MLP neurons of a small language model. Each row is named by its layer, matrix (gate and up: input weights; down: output weights) and neuron, and shows model dimensions 112-239. Each number is 500 + 25 x the weight over its row's rms, rounded and kept within 0 to 999. Numbers have three digits each. A neuron's up and down rows have the sign that makes its largest values positive.
Before each neuron's rows, "fires before" lists the tokens most often just after its 100 highest values on Wikipedia text that the model never trained on. A number after a token or word is its count.

fires before: "- " 53, "\"" 7, "3" 4
L8.gate524:493503488472514478522466456511525501479485570469499516498459529517493523512517466522463541480512493485494501464481527501463474485523524480526478504559496465466503500474460453521532523530508504496504501508491497477543480531504503500450531562485462478501495477506490534502515454482491511493487467504480488480485482519520519465497520488516515492495472524496480528514438539525481448454459
L8.up524:503516487473483507473477463485536500469454522537518490510495564516509514525513474469516540488468463484472458513482507525474531464465518467502533507547508478518478475528502502512490490516530509461504487486512518481479491514499476526491476455447504494527509524498512451511517442473489500479518478497501496521525501510501503485514530516483478462516486538496476538503486535511447493493511
L8.down524:545500466502495505498506483486488515465493490518506506509466543504467503520508493482487471460444460500451500508445510511505502504533491507470493502536451441523446487522485455547481475535560513500512522517513538524526489529489520529475481442501472490525532489470494500458516499514433489457488491476497491495495501532559523478494504505497545514510496492490460502494492512477494449488478

fires before: "ed " 20, "es " 14, "e " 12, "d " 4, "ing " 4
L13.gate121:529482533485528533503519472519519489470534497497496520476481487458460511491488502485505495478470505500517444445458529523512489496539512452457485477505482492506513489456542529496456502503504489465479518516503467492482501460468500464465521523489552505530496485478506517507476535509486468471496486528520520502471519468488518466508500456467562424467525531471502525505473531528528505548504
L13.up121:555525495513511533561478499522518509528492465527469488495500500498544520511513476511490489463522483531519500470456486497481479465461472501508546538462478484490516468510536499464462503479574513530531476511479474487488474537496500479575501532491466508493466537494492517482501489470519458434491485475496474508478508523547484483460476474524466545516538496523486499509523477508546485492510
L13.down121:484445506480498541494548490531485482520487503542466509513481527511479503524502555476504486501461495489496511463448518497535494524479544475506491528528504519483481526499497488570512446498508542494466511520485513526500545493508534470480445515518488490513501486461488481479490462440483535464483467520525461522484485495471482474486450479451538507519488511502504479521487486524483516552489

fires before: "\n" 63, "\n\n" 37
L13.gate353:494504524532503495505520496502494533471464469486514531509475489485428467458487494498496494478512501445542523532475446513477496517468482485471521524542473511457485517502470519492488491489469518552500497542505482459486531485515496528499522497521498477507509516514499523493466518511483477513506467506475499529536477544509472472513519564488503441514502538484546508520496500507460493494507
L13.up353:540440484475503484456489539477497508476496536525471468492504508461492480466504527488506447493587552461469492538505475468528495499500485502483458470515539483523466518468516524525484513471458458488505506531502518476518481492492508515478527483494509486487496488528517503523466501554494550517491501481502466509527529474477447524481497456472490484522488529445519470538509521494506485511515
L13.down353:476488522453478462513518465529486477498508488474474514476527493516528506509497496539481559492482483546508506509481492592491488480484517515484493498490515492473493486482507455468498507476579492518503527482487476532469511511466508507543493470472526519514534511558507513488533490480526493520515504484630514492475499533512482463511526513504476533473483465520538552502489483500509492532514

fires before: "\n" 77, "|" 11
L9.gate340:511452511493518492468506516492484530496492552505519458488503475482526495442476484502466552490518484485483499536486496475471466508509481529494524507464477514506503497495510521489475534492504516536488472459496479484487498500513431445501493567458489502502510445489513524504475539511490473474494453512489568514497473477479499489523511491489484505493491526469506497489507453531505540468457
L9.up340:492497568464502536466505502476461517529453488511512468540501497461503473536525440477569487502489488529498477483528475497524526526493482503480494496488510480536558512470506472456520523535507532529508490505480488530507480507462501490482528469500529505517487487524482446487472462510511485457495520485473458522470485523541449460499507482512495493555509484478531487541539504479511519495487
L9.down340:473494554483533525522496524492484483478481512471510500532514500493495515494557459480489520487510502500506525503493491517523505530539504486465488481505521512489539527517514448454497505498479526516495462521462510509536500549475532509530545483512478533477527526506518481505508498498505512452454509487552486528509476532468489523491530450497511512468456482521510533485511488491521513525551

fires before: "\n" 65, "\n\n" 35
L4.gate666:514486511487460513483527496488504489465513476513515490483505485504455460491517520480497464521522502461522527492495482490511495525508507508476519503484503500486473511475490520519479489459476539518505465562460494494462499495501501477509530516527517502436484502513537486501458514529513515522489473474421457505504509508492542500479498531475500472509499472465543482500506502449485523500520
L4.up666:504500502495494506496520527494522505459515483542512500481510493461469493519527449517505488481538511469528516486462465501505479542493509508482490470551505577520463508543499536552498505520521498531505484556499514472502536479496513475485505517492504486495521516459486510543443528518489493517502475492421459497523495510489507498496482506474510476538558476449562510510487518515510486473508
L4.down666:521481513517498513473522512512496507481493503528513495493495479472449476528534485503519453500543500479496518499442491485524472514496495489515501491520517527513467508544479516549498535501468511517503488537511519473520491490544488488487568501527485478472504493460502529516471503522503494526486495499349474498519502504477496499469498508473521499521509506424554502518469495496500494480487

fires before: "of " 39, "was " 6, "in " 5, "and " 5, "on " 4, "to " 4
L7.gate471:494532490485526490485507448491482525484504528470492474549502483482471473528509526486525448537508517428493502514493494512494500465457546496464484487533483512480519474570494541495484502483463524484548528514484522533518461485494539464520483484518535495497530495525521510504546471488519500481477539496483464515450510499508457504515507484504485458481476499492503513499536477493506463510495
L7.up471:514508505499538461476463489463499482498500555514521522477544526537511504528534497525501489531515489531500477510486454465481503527500481515502469492496500499501503524485497484512487547533468529470436469504456483465448503488477510488483514512517487496518475506498511568512483521495513472524493501465454525497467510490500522487503520467456474532500485559510498505545490518516490475517539
L7.down471:493528521499508530470494504529469479516507513487493508502503547470531461478470511511480507473485546475486504471515470493502489511478506493490497473487535479488473491533471488509496498558500485482508509531526430457522469552516553496525489476465515512481477527462512476509491468483493497502507545552521519494526504467485530497522509485482459563484428492516500517499522508471483478483488

fires before: "| " 32, "- " 16, "===" 8, "== " 7, "The " 7, "==" 4
L4.gate93:488499497494497528486473515474523481503494500540462536513556542507512516533501518538509512510491483530474490513484539513457538520530501508509496526492502524492468488504493492490545515473499483506438481502469531471539494457513470501511538481581491512454514496510477469503496515481510457483535513526477480502465521505519524497505500518541484479542483492493473500462560509509487472500462
L4.up93:486504514509533479508489481483544484525489482492495524495559485542482482509538480471448505486478475475485466529477493432513540521535502511525477506482555487520452494481524492495525494493483496502457483468470485479495501446513489473513490508526484476480527461539498556507480535510512493485532461500510508492544508509485447484493478504528502540525493509491509479519489468514530507493500
L4.down93:436518516454486479468502489524499518476531526495505532526533494516577491501522484519499508529442490505511502517523494514507495499512500541510492540509492429514521467499466523490496497528538500489527499492520485502487462432493491490511474487494492537519483480443511462534461512519528444530508546536461476528502500486497484481468498499465485473519495528480529532442475486559504515521537

fires before: "e " 36, "es " 19, "e" 12, "ed " 10, "es" 9, "ing " 4
L13.gate205:505499498512508499488506543489480491495481514504474541453504502482510541481508510521487496434486530540483478493503476472515501476531509517500541511500451536492516501505551506516458500521486491496501534502509509488494513541491503478501551522535496489514484450523468537580482502485533492496512486533541499514522508503455474509498504452472492527483486524500489501508450477512498505489465
L13.up205:504548515506508499506509475523531468485484484490452505495527508501478499479475521479505512483475500476478531500483476505473494487526491549542506530502516508513502509499530519532515548507478486445531502515494519463506478489518484553509475523517486485511467504512443515488507501528536516493535478494478528470478547469488464471520507481456487524509492544500491504482546493535449457518474
L13.down205:505465501518504526451551508478512490495406484492472522493496472502496512504464544492505509496503465512516487485502470481487465505508471487505489519484466549497521425471501458510525496496504488494519521479494480509477487537498496495504549491507504512459486535450474495558479481461514478493492486498508526495504570506480492503492500521488460488509517561506514468498499518504493487514537

fires before: "- " 98
L8.gate105:489515509486521491521532499434502518501469514476475494502522518511512532509488472506466503453472495496487487502492497512477489474496488453469521491499501473490531467491494483451482502479453492461539473490522495502520459565489552518510500534471499526506485528481517547554512429540488468500507515486507479520527472525513517476472472517541503456500483496479542554492500496538524498497505
L8.up105:469474460535483563501499520534500486491477461514514467504471506509496529480545487441493516469498487464456493527511454492479512473495530516499470476525542455495484474530461483507473460498532522510489497502486485466496476502505459520512514430484476519509516513522482503452471535486487536445430524523489470523471475494552494492542494519493468523481465513511469507487515496492484477469504
L8.down105:455532447533507550503532489511528492466495461532485515527475493499492529512488505462468472518487479483478514562509493462484529444502522515498478504513531476514469536534466513550482469539518531504512506550457470463520474525521493512481493472512516517470533545459531480523479537498507511477446507520430498504436515522511480512519479502479499507486454517542488501503517520478497478519518

fires before: "\n\n" 42, "as" 5, "be " 5
L2.gate301:509544505505428512430497488502501435513536518541489529512500472508441500512496503504492497510463512536488494475496548513480503507502497498451495470479548520487486476482507475483546492485496434492502546489487519522513525517534492478527491535495499479517507499516508523503534501516511524488495486473503494472487510542451495465479516527502479515541541514480497478501511495463525491507553
L2.up301:508529546520462487486503514543492480461489520480456521522476523486484543485519524490532517527520508503513485474481534487457505484527489432493471479505470534447495459511507504505507519528496466530496510509532489523472528553529486487445475525530490518489478555519492486471521477486529481496488508512452441500503502531502472469529481500545483456506522508514521484506501542525489512516540
L2.down301:488474533495481517469472495486518550463485479500540481492498505476466522517496480516546537476521547468505527522516538515489510497496516486502515482484521506454521417548487530487494557529479481492516481502518524461503500534507498516501460507536496484466494525542517432524448435522490508515501520521518499475465525493485518499495482525468492482498520500506506508491471480517489538502517

fires before: "\n" 67, "\n\n" 33
L13.gate414:526503516494486509486485480509501514473518483541494472523470461513503502479503468514547498482478456446472484485484481470478474535469506525448498482467487513508470533509486521484527491494451529466494508499499498487483488488504491505527522511504489500503514495526549516547467496523520485518501473441506502536531513505481492475455532533478484499514476546527474458508458508509488490507527
L13.up414:475508501533488517481517495532531519491448522496537523516515478491467486508503503498493485504533511508553460541502455549552522517518513506533490506513524462490448500539444486558511496502557504492514470497490517503551515493495491485544517467478480508538490484481536519511452485497488515509485495492489515455519490500465504515528439476512504495518534550460505491507529524455516528473455
L13.down414:490474527490490545542495512476490546520512531481526522456490534523468496516439513473490476544445487481484460495516478499504517482501519509515491468497504552506546461470506463495484523511496499489533497493505532503474539488502523524496480513517505496513476489544514506533491524505533486522521479469589508510530470508506489522484485465476481495558533492523456491484520486508479444503466

fires before: "- " 28, "\"" 12, "\n" 11, "W" 5, "199" 4
L2.gate238:517491551539478509463456489533504487468467526526486449481462546492450527517537468520475498495486460515491472502446471478482496484531455444474482499533456484506480483530485462515508470519553516474515502465469466537520488449487486484500509515529476471489488539529474516531477491497536495517529516506501491509465463482477512500534464519471478484491521558472495506476516541504505498494497
L2.up238:504485479522489516487468530529465486509512478486488482474481503512471483491545466469510526481514468482531474532448455483499516520476528488456480500507508508514470494449513488510515492509537514520478491488419495500460428488477522514476532481476521502479472528537477501487477487507528493496506529505510472510451505486483494523523455515500509459503516514474503489455488514497507551466460
L2.down238:502533481504518511484522477487501490484440509497491522527489516518475525497520508482505494547464498530482513505480521492480539484544479467489528517515478426498489491501480489537502488501525499500476504497490484485541489472491459464467503501522468458473519522490514509502501471469510500524549438487471507509486443479487520520527552496507536536512464587525488524473514524528476504485506

fires before: "ing " 27, "es " 12, "ed " 12, "e" 6, "ate " 5, "ement " 5
L8.gate521:526521488468499446468489523496513494483520507517464440514478506482493521461489474496480475515501449545511466525441549472497510518507507516485465497494525499511548513463453542518481458488502513484485521490572491511518525508482495477529501490495519481495475479517494518489441517514498463491504482523525439456481529524483513498509507497519507480505502477457526454543482505541535489526509
L8.up521:435522506555529488540504569535504475487536511503479509524481480480467490469501513490459533491522513529497450515461530510518518505476467500483475516451536482512497511548509521517506519481532519482530501455526499461514518500472525499514495514538506506469498495533487544502501475509511504500473494460495491486469475557529506457531516448493505481539500508493519499485494481500512523498468
L8.down521:527517509513521508457506498508497479514493523492508478495440523475527559472534494542451496498529514514520480495499504488533499506516533512534515474514495483516505463473487509520458488469520527494503522507512472511527502496418547503463489495517542434550488526477501551442479482518503508481480513497481513526528469537509543516544573464519506483498491508482514486518498508518467480469496

fires before: "- " 92
L9.gate456:512502500527480488497500548536503480488478487500502506470509472471527563551475468467536508512455477468492490487488500441500532509463531503474479532494502538472446461484470464494477495499498487459554498520507521459524425500516489511503530485474520528497551473511518502510528497473490506471474511451504493528483543473485519518500506467478519477517465503544534466500458533452464517483490
L9.up456:520549481520515486490473518470513491456521543523516487498491526458508518520480463486517453529491484492468492527483499511517507481492501496494516476519519517469557476497514517520496507508501499491502493463499466541513439521550510538535525482495522522474501475500481463512511524521515515530462518479479474508496526517476540568475487449455527486556498506505515515500531530483515500493497
L9.down456:505493488484486504469445500485505482443503473549520508492542453457487501519471474470491485507475491492500514504500501469513511521499527486453504476520452523449484527517505472540507516501521483489476506490485483485486436501500487480507475499493446456491477500503469472481510499578477500485479467495443508532492507507494493520547536510512474473533516509494517494458463554546493481493566

fires before: "- " 54, "| " 27, "n" 5
L2.gate410:492522443502498507508504493502518537521462496495470475517563509500529528478547523488543512508526508508460530508531494479562514537557516535475501505493481474486485464489507459529514480534480467489499462509512504537502484479470484473487496529506526489471474527466528446498501517480507468483457532504467511554574506522491508508476507471476559554497479486472494486494481510522480450523521
L2.up410:477497530485510471445487521461456477480490508548492504491509505466530488527469450516506505485479490513489495480512531487533532509464503470486478472481495510497501478523530480481487482510515517478493488494527498517516515485506512494490495525491479531537517535476493487485497533494502502516524554476490483551520516511472514493514489448488501510496497520504492516460498511532496556507522
L2.down410:488500532419521522527468481468501517498472481506511503494475480460529494498495482496526487500467506500506517453543507475521523527525567492495495480497523499534503482499521516500497450488512517423480479519505508482497488543445489522476493528459497488499467480488547490487517531499508502493499501514520496519542534498469479470520512439481497514500500503505538517516507561575508529498509

fires before: "of " 26, "(" 7, "and " 7, "in " 7, "on " 6
L9.gate440:471519535500526521497475494502503502536528494499500436505529518516524500492493505505533475471518525498468498488513489459476484517493523521451517465474518547514538485519487529487504456497482496462519489491500476532481530516490504477532472512497519491518478525495488498506511486488475472484476482485525518443501537499473478467492478468472491506505460505479490543541459497510517524489482
L9.up440:484510538488483456473487523540466488539460506473508532464494510528539471496492501523515503513467511511502493471443534513466505480537479469479487504453536514505503480507488509504462491542469485503492527469502489489563498489519516535522509464490511495501529496480485517515502463499520527519496558515538522497515533504523530498501514463443494550494492497507501558491492507509508511500492
L9.down440:488477499476515492497478509537495495555494453498461491491476493491546511540492501552496466483510504515490486515533492471509499509507496459483501493492465442470499483512452483511539506507523506489482490560510470537534519494522517490534548487519503529497483547513473456492525519486521476503476489541453522506504488488445445529480469493481488490510487513444497511474504484504501527527446

fires before: "of " 52, "to " 6, "in " 4, "| " 4
L8.gate649:513520523499520578481551495511506512528457529496514460501524522509505498506513511512503486499502540500510509481512511497480522510481509500505547520476498487498496517454525473500514500507452453519511511509535506510509496493517520516528510475512449495502470529556462468551506560499489523467471505499498499501462492483513472492452507517502497503463494474488521461518475514480490475489510
L8.up649:482521504505528493532483522515480513533528480485519488506465479496563481488509518549473515490483471500438484472491525508479532459531517473513487505468520489524465499509483487480475481505516511496487500499465474534544475499516519507472539490525471519498448524495539480489500492459486487520504528502452494457531499471436527505512526461491526503499467503524483503499497484418510489522510
L8.down649:537477496522506513465462510494500482500591439498456531434466519518503530490489511519511484479475506523506442551534494468499535524484481508499461476471496502529487523546478523509513482489566490500492465507463491497489516521519455511480504517533496507465506516488511487476519491484499460504504519502549487509530491489472491523549547480477514507495522545535450496486504495514501479476487

fires before: "\n" 64, "\n\n" 36
L6.gate180:541468542475502521515496516517483494476491494498519523496497408503520545488504482499486442467495493483484509535476507549519495537505495529487503518597532512469533578468516476528513496525490495528495485502506481447497514472538508499449505545544518532510458512453493491493469545500517502512507518521470507469492490478515502476483474514480525518531552491473529522516526525526547471512519
L6.up180:509484525478466456531567497495539508491513494522504446507474521499477503473503485517507518534513471495550513457478487465512484465508463516524531494499515495532521470523457510548540522477525508490480492518523545508503494477527485517542530499459507520484488480497498516491515522515501513494479492517473503516545503488495483497488468515473481470518516484442521491479445532510482508531500
L6.down180:533515460534535497542508537517516511459489481508482444476504495509543513496492462518473495507511489482490485492496502498521464497512495513476486523548503548487517481492521515508546482505480530548548525504488493482477501493534515491477492522499542517502446490467497477516482543506563476512510524497448473511538483528516519491446521499506449518543557528460504490488488481465547485535498

fires before: ", " 16, "ite " 8, ". " 8, "it" 7, "." 7, "'" 5
L6.gate222:534535558490512517458541522527483487504491485518487468496432533476455515496489563532488481476531480515530508481504482461505546520475513495517499471487493501513518508513483490514513483492487551504487478523517550488476460531487553529529519484514507488489474456512496528519530464522449480538526495511515531480453505463492491527499479508508517522538483490424537493500442539481490506547491
L6.up222:528545492473552527457503483529481500487461463553455489531487501519505490499537567507495487501473502527492526462454509470542494495515506489511511487492482435466475544506521509471465487461522521500507531469483535480512456528473522522528512502531508496531466475512471504496488442509462477483531492484504478460480512473517508538468502503499481492501547512468572532527530526521511484527507
L6.down222:498518503474513524491505472517499502462505468512504463489508522510512496481518505499452503499450497474479490506487515504498490494474558519515512510566490513519532507501497522502519494483525550538460505499486506454508506479502474489519517516473504511466527493441508508504485449464483500532514538524553505488509448481511481534517544513522456509504473497524521523513475540511489505504478

fires before: "| " 23, "|" 13, "iz" 8, ": " 6, "C" 5, ") " 4
L8.gate391:505496599525486487481490467514519511504469504484490522493464520518510538488523469511491551480471485462492471459501517507494524486534517524509463528480488482482513515527494497500493501496444509539525488486498463490547505528470439478480471500496504491467509531552535490515523507540501466487525477509491497436461493514475463478515479501517497504537541536499539472473486498485523515464514
L8.up391:519506500466468488505520499493489501518487496447461524486540520540480470460510562463485506496521467497522512477470474480511480483501495517491492486470503525481517442503511518464521525514459499483509511479495497451498465445456519505447539507506526515507524461536479491485494480468511532487450537516462470522440498471462493474488468555526481496496542511481571486516494533471508506482522
L8.down391:499496507506475502490480498557504516546473503458481468506502474505469471402493526469486548487501492468518502528490474509512480486508492479464462539522512530502507481528536500459471526465496437501539515522488482515492546502486509513444487487487518548516494506527541495528495490471524491504509488529461494498486498522482514487473484485488469493467509553516511538498523516474506505524518

fires before: "\n" 63, "\n\n" 37
L13.gate394:522494525523559496471502496497528493480512505538522497483510486526487498470529470485519504516541512535512501497423489470477492454495487488509540483480497517477457563485479501570535518499524545518495509536516482543496551506485499489528545495501507513525560483498450504490483489486523478522515516491486476498487542511480515496493531486480489470484498513483508464521502476528453518511499
L13.up394:462495519506487549489489495477462526458517463507495474513467449503468460518515500484498523461502479479507492494520474494503486516486470494520454475501429516484465480489482532490498528513454544520492473546491509518495447476494536512511471494491546471461458516461518509538486564488525509497483483495512486481453501475516449490481476481464498489543471524472537525520492503458520441510531
L13.down394:487480525501533503510488500506455459497493533496457472527484551498508534454480510521479486512444465515456466520517518475464455498515480493497479520478466540494518500496512495514474465495508507503486491496534472483463509507508506565512515498496525537551549469448479445509511470515441497469515489498527479517514521544561524547472454540462524520492515490551484511516521492529482527504476

fires before: "\n" 53, "art " 6, "al " 5
L12.gate285:489462482504477522531506501477483473495497539503482502526506519438519530464498480532519475460531500505504505493568505529481511493507447491526551479481535526484452488517532509507510509533528496484464505543493524503506479500522502524536517522500459488480521470534483469506504506510514534492480445461482476490532491551527510476513487502478506488465495481491516467439534515557507509493478
L12.up285:478515454517506502481490514508531492527550471496512493523492497489515517513469460550503463492533504478510471492493489491497517522507492550456546454529479536510493509482551537513526507503515482483504487487501518477512508558495511504485513498500475456517546488493507478479529496479491478486504507481500484508469473524481485537460496462498519483497517464464495495537486543524526528511447
L12.down285:454506502540473512502534519543491506549515526548516483520484524553485480467510453501515556544521506493491489501486520514489475501502513503478547484524484464485516532500520506478494517522485514481467466482482502493472488504489522485469532476524454459472508460581535479509515508475500491477467503521476449497476483549511480499498514503494496508514482497472516550456489484478527509513494

fires before: "0 " 28, "2 " 7, "1 " 7, "2" 7, "1" 6
L4.gate696:513475563510539534549492501490517539525489474497459510476451475508481490507489539472492487475474460502498500548470510506525516444475463519533490512537466490518529501480479483515473514561486500467437525470520517526498500503526530523503552497483476488516529536497535543493485460535520521481507528522508454470502527474538543508483507522498535518517508483525521480511462505486513485471487
L4.up696:494503466509539519505544558481475486475502477518508557457472544457491491467468463454508480478528480522475483489473522455490488528489520535493526521486465521495498543493471467519486525493498504487514501476494502468471544517498541520526501482504511483529476496475524501492548464511511485466496457507470488479535502492501491476508457513521501476472511475567474494557500470497496507529491
L4.down696:517460516514494508497519462470494505481483534507440574506485497529491494491549501530500509506496494470468497482493523499497515504455480500540511478507499487489430499489521507516493479479499527498487491474469502505474468511497559482506550515496460485550484501485526534497468455497504513447492488508477477487478481521460477491475479494550505523514522492527482478485489489506514497476504

fires before: "\n" 65, "\n\n" 35
L3.gate17:487512505499514484469539487487492484488509503450559488512477518476517491496517522496505503493502537523479498490469436486527458529473513527453511482517504499475522464531524492475507526500538503485520525487513499475456536521491513480513465563519494483513547483525513514512492498499478482507504477508514528543493510494482494494493517495495500463505502513501536484522496493496569520443483
L3.up17:493498497482539498488503508482504462525468466464487476497507505510490484473498494505506511482457503501500485504478503489511522588503476479494467498520524510445501502474499515537487535469513477467500527513445497540474519476490495481502463489481495495488459516474503489509524456493480480516504537477503486488497475507516481538499506455492542490516520533465521509488470478507520494530485
L3.down17:500490523475484535488511562529533465479471539468519496469496473504464540516505464499495470450513567469514481526537486503496527539501492506482518502477484498473523527519488486492488479476546520507516511475523485527468514504508433477529498494477497464481426487497471485505479506491493508524516519480507536492478482495510494475537453490484520500508481509488514490524476480503533510536491

fires before: "s " 33, ", " 27, ". " 16, "." 7
L6.gate199:538488519529441512493473489493510484502514518486519513489480519474514514465497541497535520507536529502521469449495469536523499481534551485505477472524477504503503487507500460470456505487483505466522516523494506517537483477496513505483478519485503479526515436549532456449483549502489492511498499466511546525524512476504462515503475510518510490519503482475534432541492481507481479493489
L6.up199:476501527475480520521475484502481484482496519508485475510511487495507545511501483437521487506493492506511577468468492556501480461485479545463515490530476504502513490533513479486480485501503499515502516532481516478510424472516495538497511480466559491459461505479484494489521432529490533508499499533519441505504532441471532538533435527478498477485524551508478497504524495482515465512506
L6.down199:469464453490465511496472478491518480491521523544483468492504492507505530539487505493500529500478502479505500491539498499465540482456481528557481468501561506458506529505438509484452500450509516529491527477479515493499490495525526497468532498521542499499491482491479477500477503458519526501497501553481479452504481505497483521541499485487458499528495500516476519483481515514501474558552

fires before: "- " 89, "| " 4
L2.gate549:507487485470463506458472544532488520520486446506517530544502440455525507487450459516524571480488485456526503513525566488518503524474526477515494467510491514490472479505473513499451491513524539483498482475468490473503470504466492473506476567469479506447515484514478483502479471469482503543505484465474510520506488452478473544491499499483521500521498444498522512510491508514496497542480
L2.up549:488463509499572523481486464500475494469531487511500507516472482483494537511517510501502524479511490471475520479512530488520457547495539532475499505488532523510506474501518471499500518548498527537506461488485484505489456512494476507518490531500507514501518488559469488461485496465486518505495494477486473501482479481497522500506492466475508520530544462500504481451529506531520522483499
L2.down549:485522525470474511495508519497533487475488483555489486502523486462460501504505493491528548504485472501492509502487477529537569520501515471491497490494511495454485492510539509490511516493507485470496554499471493477475480477539478484543538517490490517483504535443486465523525514553464551474479478533463463522477518504448470539530502519464521412478484491487511488493492528517501509525510

fires before: "- " 83, "| " 16
L3.gate594:497535509506465489488511520517524492510500532534494511492538484466488514503556501469519484525449489495463491523508515506527499518482534494484504498478498537447511481484529468465483502480510504459501499513521498513525497508442507453524498539510499465441517487447505479497520509502469503469436509501507434500511480492490469526523469484496535491531509548469523506537495529493475500538504
L3.up594:505496506448466504502497525484541510506486474504468487513513459484501558485517462506523513525485496537490506508504489470494563533470496507498488516446524534466539475506466494508526485456498489456459553505532537491479481510491495475527509519491475483499485467481497454495516505511502502472486503528528441557484555523486478523538494481488510486505471529482515522518470525496494514502540
L3.down594:508497527463479521462523506470534484464503498500496516482471445460503525525516458468529514497519507491529482495519476500494535513442499513496465493483503491480496499493481515511499468488517500499497508506503502498490461517529499466500495516496488472492457485477475445501481508562456473498516498524401499536501471531456519539513498502485516460484496464518509488517473546512479530529521

fires before: "0" 27, "0 " 12, "1" 12, "2" 9, "3 " 4, "2 " 4
L3.gate640:466506507471512546507486485539500538488485494495537547485488519512494512500511525540485539539479527537512492513471515505503482540443498515527497484493492494493515475479529513465486463483513475536508501504516519480527552492508480502489471537494496519482482488508547493507429512504484501479507483475517503530501457529509502439534474508491522505496517547450519534502498520484510492487508
L3.up640:530480503496504492497492554484497487490500525538523483473488546465512498504463479467468472521522494500507504546533509448508477523477483480481514527501504454466509524510457502507527559532493556512481486489501514535479494508516541485454478464524508486541473513521495518514520529507504477499412511520500479511495521511507544503461491505519469464489538520465494494497479498478479513481511
L3.down640:486472501514480513509462476491512498516505499495498510470475482472492511482499497503526494508515464479532517485545460541503485519535511506511503509473473546510480516478543524542498530495507529530488520483491510492501474505449486541460491462478492513526522475571492564488447494528464518466502492542479451487500500534493499510504514530496495478526502444488486546450479482471469507491530

fires before: "\n" 64, "\n\n" 36
L13.gate563:526468510536464502489522507508496476496506504475498545508489466496452436516529501512515475513513491479517475513460521468469518503479490478520503475511515531522490522500509491521502510548503505535513494566546511513492471513530478492490532471491483526443500484451500516500484515519512487522455466479372442531495531501463502489473510528463511477507483504451502495525477505490489508476482
L13.up563:471487491513479492481502518514507537497466502538510499475513472496451491489545532459511479500553546503512515511487459505526452526471513478496526503487472513464462500546473524516463510459451486500463494497478530476517523461521523475526559508539518484508488491509470507496480503538497472480512480491510489483483478501491504510487490547516513490511491522481580500516510490520494526505529
L13.down563:480528462499510476505478523500480499518496499491512505501449502521540533486486506485488505497508496510490514497534512499470496512513491517479484525483512534447516515488508505492502482473499500509504499472464513508512520481498522476489508489492508478537497499554496523482509486494515518496535511506746484484486493477530529498484517492483481532491511513567495472497529519508476511503501

fires before: ", " 29, "ly " 14, ". " 7, ": " 6, "ly" 5, "ely" 5
L9.gate648:487508521454483508481526531495489503455559515454523485503507536485519493534515514477497525485517509525513473529497531496522519512479522520477533517474535472521519537460496488501484484493535520489469487532549519485509544498496514533514484477472539500481504495491497528522512467523524469496514513530528496528503512475530467534485507545514523495478480442492539496496510504475491475475461
L9.up648:503505502500517506520457491490490502501546509549510504516501490490496513516465467460503531459511478442496540510512497480497493537506454520497496500508463493498498515477510531479456523474511542480484494536471521490454484495504514534468514496493514465513475500483478488520507449523506530519496482517529501470465503510534509496518502500489477464484497467502457494469482471480518496468487
L9.down648:503510510452546519479475515502477497475510491531517493527466510528499557484469478484480502453520501483571489499519476475524510504519555524514494480488524460500532520469494531495485501485523535501449492505468503507494513514502517530508476497525542524534431484526472484526506530509485504506479486480538549510454486540501514506520528533433492454497485483500515499460507527534497516472474

fires before: ", " 32, ". " 16, "." 9, "a " 5, "t " 5
L12.gate108:525505469523472534493493509518477528478509496526540523519485508522467488489489530463496481500528499522513517554526462512508477490482521526498538467503496530487490487546537505491534500513485516507500539515500499507509527475540509511493478490515484486498495465597519492512513506505481495527513456463508534504454460477503492495516492473466491530485474507490499503544497537441460453506523
L12.up108:488488423484480522488483500488486483502542474551504478501496486523534494503520502502511466454526460507552548536499502524466489460485494513509490498516510488532542519508521503498528475482505504533488453507528417528495446535459454514510488520529484450490515490468540492519513509512532502508472478504507493474522499504523509502531471500531520522457470496467534511510483501487500499485479
L12.down108:489506477513509474502494487513482457500516531464467496519521507494493471477497476455525515492496514480430505490533475510521537529510489524526440484538481484480507505528510483507465507527482511523483487502466495475524513511489515502522537519444466540460516480448526519474524450501513450467508494525524491486510512468470546493464478483502464545447494459517475471522495524488517529474498

fires before: "ist" 20, "ian" 17, "ian " 10, "ist " 8, "er " 5, "olog" 5
L13.gate507:527532487542469505498474481461462478504497497480467519502514507502521512479465515462514474515512468464486533526459529489560532526468506490549510508498517499421472512482498506515464500521538507518492488551491506531491453494511501529460500518446504507480474509508532478492536508535463560477504479503485501486512442513502514463489488490466508525451552496505501505517520479494537450464527
L13.up507:534511492485533497486522495491490516489544496491502503532515450530497509503535559504470498515516452504492490471477529484518530460497528500543511528512487518450515471546544517474482509502474495495459474459505510517466485468509525540470509464471491537512495460501478503548520565515485509477498457486479505497490493522479512471488492513497530507501435471525500508533508483480489505478498
L13.down507:537470536465516503496486519513502406461487510500508514491510514490509526491515524544452481503543478456484506476511498482500511536454545520551497472512482531527496467514477521516518530482458468486497502476525486508490483538493443545501498474487493547519510548513515452487544504524491505496519488458507486549463508501504474519500514492516499497488526546507536552448488516465509448486463